Weights of a small GPT-style language model, trained from scratch on English Wikipedia.
Training: a variant of Muon for these matrices, 340M tokens, 10367 steps.
MLP neurons of a small language model. Each row is named by its layer, matrix (gate and up: input weights; down: output weights) and neuron, and shows model dimensions 96-223. Each number is 128 + 32 x the weight over its row's rms, rounded and kept within 0 to 255. Numbers have three digits each. A neuron's up and down rows have the sign that makes its largest values positive.
After each neuron's rows, "fires before" lists the tokens most often just after its 100 highest values on Wikipedia text that the model never trained on; "fires after" lists the tokens most often just before its 100 highest values on Wikipedia text that the model never trained on.

L4.gate547:115136086145094175107063107131199135151108157121159073164139181139140130124130152108140215161155160211166114172149071178143148196097124142133143108115140165135140100090136101154099137100131113090108100158133096164097138149130123052063101079110135152072191145092154120112172089165120108096189093153112142193113101169045155149084176147140141147141133144135149160144090151131126134144135
L4.up547:103192132144081143137103117131185198075144134105154101166148095112117126133126169180126091136135121175141059139160136120090110128157113156123155088079094114215111134111104128172113081166091122117122134152162183126097111195191129067114134065144122090128120161110126148144157146128069183103153116111097092090160121094091158141097093120133136102123141073201165081134068139150115158103122
L4.down547:143118127155082116136124081090139078126168115104145128215132121153176128106126103104097139178147084122152143136143098131127068079103083142136147162109102126123117104112165124125151114141147205096066085185093172114098131098168170069137095128107059099112167201115122088113152095098126124109115145169147113154163138179124105093089130127127085159153065175129175168134075164095072136123152
fires before: "==", "The", "In", "===", "H"
fires after: "\n"

L10.gate162:131158144168103152120169110187124152098142109115128090156134086114127152112165150114127186173109148141121112158104168145126151118162182097163154096159138192134111081102099119131147124191095120094104199091054106166096125143053092167078129091111092105142108144162057150098138166106106113099189116117163112179100170151112129117156102014127122132137114135176133137142142051165131092081133
L10.up162:148124198096135138115161112148107154191100165126136118105110080117153187137090138097129124144069129127122130083194181214117119148126120119083188111131085173127122138149170168168147060130077163099135131107153184138104136078140125126104117168118127148209131110148083140110141148122137141108083161108156114142134150130077129108127090125103096180132070121134095152087152139101116156120161
L10.down162:115142135154109137182142048139158103196109127125145119106091170168196071125148134137168165110124089104166198131127092127066129125111141104163120105093148132116085129177192164154133087097164125136064152101171164131018118109166106165111126105171068161222133152147126127119134146115133158126134166115167141073070175096108125136201203095165141142121099140107157124146077094145096164077165
fires before: "'", " ", ","
fires after: " ", "s", "ć"

L2.gate683:209110127143104132113123090145145133165149127160116105137114143112133100121113152090130107110105136063091026146060149110106135115141133150120178125213196179136118165096096209053078173148146149139145122146123147150110160114132104183089162111101085175105094106093135123078140161150148135191160138170181167104099084174045184144179114158100102100152127091135122098140119162127117124140073
L2.up683:078130102170138115138069141085176129106113162129129142082107094083124141179165103136169097133128088130094210081187136163155087123138096131110095104126182151113070068139093076148139190130110115093130155091167161120114131093124101141156155127087162097080165117187162134134098135089076128144122203109145174191076185125121185143126104143099072162119131115134149090126082163091128107160169
L2.down683:108103095124140149134162102125124122117132127087083093153139157124117129072118119127172157179155160248103147107097160116144143128191062087187109164123110149074172123177065136103196168115105141095056139116131117068163078083132087096127137117104236074098174150189177118139071103124114101107085150152111140151098111111182154106149157104121138188090139095138132092164163145099126098152109
fires before: "ard", "ular", "ric", "th", "it", "n"
fires after: " re", " a", "n", " ", "co", " pro"

L13.gate215:149135122080150144171094131110139132181084140185132077120195096089124103088162150151188150123134118121113175185119130086154127140156186178126101109148115106180177122132128147126110144119106167127117127095109062224138145130109136119134114133181119230153170091151141109149105098148161144130164075119128089109128167088059094063123162137192122091080113095125129147093139130053097165075128
L13.up215:072097152201069114134138101086105115093176130112122110099140116136144115116116092155084085122156159101075122151133137140162129095112122114141138069131110151122116168134190144153073123108169148107136126107113093151161074165174182116128167117182105123131130170135199073129192155129165106098156102124093161137117067145136156117160110176113168096125118050178093092129081112168138108121198
L13.down215:127062123125160095138105098173158137147164113130140123144133121155159139119132167149097086124138118109118100115188000118121127062152110138098139148128147126107119115087125072133127152120120069121118234125145064071115066103128120100120182129155134133073158096132134168105114161105117037147148152100141145127146091161157126149137156164169086160101111128134154119109101162097131173131097
fires before: "|", "\n", "|---|---|"
fires after: " |"

L4.gate285:119115146143099126097190112192141065150217140123142138150127134136115106158181095113115090134091090180088083099176174093175152136139133167117064075154151136134113116087142110194094140133160129132109100142136082086138181097141090112086142068140066152164120134166170107116199132113109126178140065188165099187103127077132186156093065109095146189116145149119152160125026102145098101148107
L4.up285:123121101127105123123164157183118149172255136155154091216149198136158138140154149150151158148165125223090129172129166048164158144077143142082132123164155160082139101094120144158135093088168146127131140164194127136125131139121108093140132119117052128109149145065192160139156160130105075158118127159176099129088126142132153133115110149120112050123161149098140189089120094126063152141084
L4.down285:137069088141137097147138120089120172094164150191111143120149117140103050105153156130101143102139122151160178121141074083126118154082104103150194108116125135167128150149089159117109124139103115140096172125144196121087165117067176130215137141103105137132184077147113058132165061106138168129190117201132158166172093149112167137145151151096118171079080142061088112155083137157110131119116
fires before: "==", "\n", "H", "In", " He", "On"
fires after: "\n", ".", "c", "==", "s"

L2.gate289:166129082133123086120137077135119146097133172153083079177104165094112122126126163157125175164157160121124112151104110162130101158080114128140114177128144167121160149104137189157065118110139148127090110145079171117154117133098158129151148150085155108204154152068098172108126092151083120154174111141120078144104151160165169127184133153058076112129137104136101154135113114146080169154124
L2.up289:170082145142134085209159112142092140096117115183118100170112134122176107130138098187130159146128151085099157110072109112213112154127093150126056100122130100133127124169094154099128105136128112133076120077127182146127149090126178166055137138163137111153172128098103147114123129164170162190130164140157123109093137137165099174154103148074169134122124136124127127061134168127118168138102
L2.down289:144119060168135080127116067122129116146132136187126108132097161122158089143094083168098197180127137137072112106141111149159100129125159136112148093127115124116156142172106113137104112121119095103104151088142188108132126128174123144073126126176141152126228114118153139141156098166161128112141154160107107145105131142170133147121144126106141151136113138150127120068132148110110158181096
fires before: "\n", "-", "---|---|---|---|", "==", " =="
fires after: "\n", "|", "|---|---|", "---|---|---|---|", " Re"

L2.gate349:134166099168110115144145135130050168139126139148153119118134117207078166163160181140149130132145149095120099093096202115181101146097119082117148212112086096157123181188129129108120219153153044077180126124083120123105096116103158119073064191106151123146126096151137101129074127144158136117170126094085158140129065134143157079095156164109163131187108113160123117166083104149117084144150
L2.up349:183123146167166144108181097126083176120098139120111092116132129180118082160120140135125117115140085116120119121133171160181125134120235117142106173131135076124126125163080090123144175130117100128092117103115132176163118186155145087064052175100118082168152135166147105151096129165105106161127134067095138153169094103130173122079104145141153169075117054173136111154074118161121131153157
L2.down349:103147128089185128152104125114055060164167139111112136150102041113192100078116141105088154164104155171096114178125102071103113106150140160084139125114091101161149097100113122065120151160119141124088135141088057125094183130143135167100144101125167136061129138155080171112137083133089191117126083164126101140144137115189039178103196133112072154137128119089109117122106077162129084115186
fires before: "\n"
fires after: "s", " Ra", " also", ")", "ations"

L13.gate639:113170141118156115148174125167139098178090105120115093086192077148111129135140144128137150192122148112122130111138109121139110172174125175123125080153144097137137130136103138168110148196133119133115156158117126180096216114097127171115128138126167147159129200110075120137151109139153129169123116132082118139093098111099075135122176115147127125155111118127053137141061130065179163081170
L13.up639:169149189110163133160119119112206088160154103133127140134148111129150117093105072132158144129119116065137060139117120114142129123129177094109103144079099161159053079073171198082180084105122107124102119127053160078128096120141140178127143145132170139161105119164169172129108165103106186108131121136165146139137147184170101107124086160060092118026150107147136164137108144111125155126137
L13.down639:120158115164123116128140154167136153095146110102054106151121125145098067107176163137155151080144175160133112132163069114150080094158120174183174146117130113094053146110178088079068124142136184149130146164103191154121133152173118143083108166131111110119142115128137149081136100110162173173103170148187130117179172141139170148122140154116116150160153138115142117145088194079112163063108
fires before: "'", " "
fires after: " ", "'"

L11.gate164:136198124148108140175137103111125111192169170122129235068100088122124109123150081165150150078137107143096112189115152092148170089138148125161114105161147168147166178142122126192114068127110155154109129091106093148104066127092157158167146110118135148148119150081175140119146165127183135138141135114103181162174122141082060102137143173139146124094119143144176144125130160188132125116160
L11.up164:137139143133093126114151132104097122130127161081137109193087176159146149177089142123206160097102090139102157160120129140188080184115134137153116106128127162153099073108122111117083113068132140164123112127122148162155153133098207156136117092184186090113180100174209155104084149133098113126123111135107126166110107214129125190122154078111085162091195147132126128115188116143175136101121
L11.down164:075084098101103091120108129123202121107137132132115132118112107136168092133149127162078116135151127146193099134165050115141140099150118125144099132115147141126130181204142189165077148150189147173097140125160118112114147164129110092137206133148055116145128167146105118131129148084114150113116119106177149116129114117187078142142148223180119093160131107107183124123135138085126157179154
fires before: "|", "\n", " |", " 18", ","
fires after: " |", " ", "et", " Center"

L13.gate562:115110118089084103128199131154099145140130135067085130101142124159059172185082085108088182177142115110084089121082146145158105172107135076162097131149150142119140141133138121105143144161168150095081157138113167089079149074112142115137156189155074173115184130140129071103140166147148143118121133175132125144107184112113108122118176112115087140113077123154130141112114097043152053191131
L13.up562:108148142126086187095139176127128137130130133188171157126112086114138094134113110168118172132134095111102110168110158132111153102137140100157113129170099125138173120095174154050173129152135160122116116079161136096068105147151127148134076144081136121134087102144090129072120058170117105108066096079139125101109113078164187157146113179151100111138083099102127168167114163144156133142163
L13.down562:141097110121125165152099183103135121164098104100081135187062092164155157109118098131118153127125210042126104128114129172140149124166116084129148099188193136088105108118157095132122091096175158124144074148083127180080089075100090117135141157138106177130107164108066120114157082165145187119089091122115065126128083119083178129132137112144062135132137167114141188126124169129154183086112
fires before: "'", ".", ";", "–1", "–"
fires after: " ", " |", ";", ":"

L12.gate659:119117105106186117044137099163154130098143098110141104143121142121103101188123158113137128154134075119104081100156148102138134206136146111113143122098153142143161127175096118095053117137117136098113098096134183171134144028176121124130083106136122127200132091164164172098120106131159124045142112116118108138148113084110160137040152137169181067092140157111138139124127102112120131138089
L12.up659:086118154126128149151174079172167150133175108116164127169137100131177064139131112163185151156151155138124135161130124074175152108220120148094154098116122099115083145135172130174114100151134121081108126114101139148162150127083122096151101142109187119094146101130105125182108122157096158101143145107188129128091155185082146113088105170102103099112088115195169094108125077147156133161157
L12.down659:132137153124120114143125130104094104150187131157218065090120203174127087158135151090157124100124135139100102126102076170148135109067109056121164100115119068122183168099121115103096127115140122145181224126097128122165141160100125182126138131109161202197146119133120132141149154190204086100147112145091088099129128191149125151064087093133187143140138116088115125122117126152097138130121
fires before: "\n", " −"
fires after: " ", "%", ")", "|---|---|"

L3.gate28:155051081114101094163135105102119154129117073111123128130140122088136124059130131124117165160171081181122091123137078130157134102198101180161128167136123138173154123126145092176127109145185145135169106079152128129095110089122149176161114122087129096076075103121157136190149105107115139158121107145155094141096133138209106070121098154119145090123189228148128129081107178146137122127099
L3.up28:127063145097141112136158096060170125143132083111067051174121154091100141099081174182120130164153109173141163117089133186138179086116126152130112142086110143129133137145082149129104063165138110054106084070132149090176094119091165193117125133071143146124098107085138120060132059149087143075134105107164092122138144109198137075106087139067093106118121062105096119144115086152171156141155
L3.down28:139123081108077127150116101112136110132194113139087104137103117255138100111063169111139153162072157134136155119054074114125100100182134114065166129127106120070137148181166088157138118108143164115121147096125130153158134117119143140128125070114156157165148074137122114123190145128128170145192138166181104170102159121144192180113130131102137148107034103147097103089111181098061180109103
fires before: "\n", "-", "---|---|---|---|", "ct"
fires after: " con", "\n", "|", " re", "|---|---|", " Re"

L6.gate599:129122109164161115178115146091060186119134232123114138133099142147138064156164080135129111134076150145152092097133075186141115148093175141121129086088097141104118100145121107137091169100127148125132100201138125135127100155188155071115110113073124152141172127114096079157140111076133128153090093093130174182051103133147116178097139174113071119090122121135135132117148087089115103163131
L6.up599:152154161146188147146122106102048157124092190166128065132180134114140088130155131138135152131138120137159124033133096160151155138096171148130127133051099149136173125143137128125088153096100123130182087142151076099114128139160100127134084132056128110119131170101094081137126087141138118158130134109121148139102076126163111190114179192111080106103093099144156126114170138146109132193101
L6.down599:162140136162128140132118136090094106172099145134168093124126169152143086143114106086174180110100117151168157099166118073095124129115104157125165123129072149166151086122120130090118142112141117056086129139139179121061085171134109113074149120150070138127164126111070080164209091109123111134170128200135119185137139145142112126138159180088082171104106134103126073146093126128145127145158
fires before: "\n"
fires after: "s", "ception", " life", " also", " career"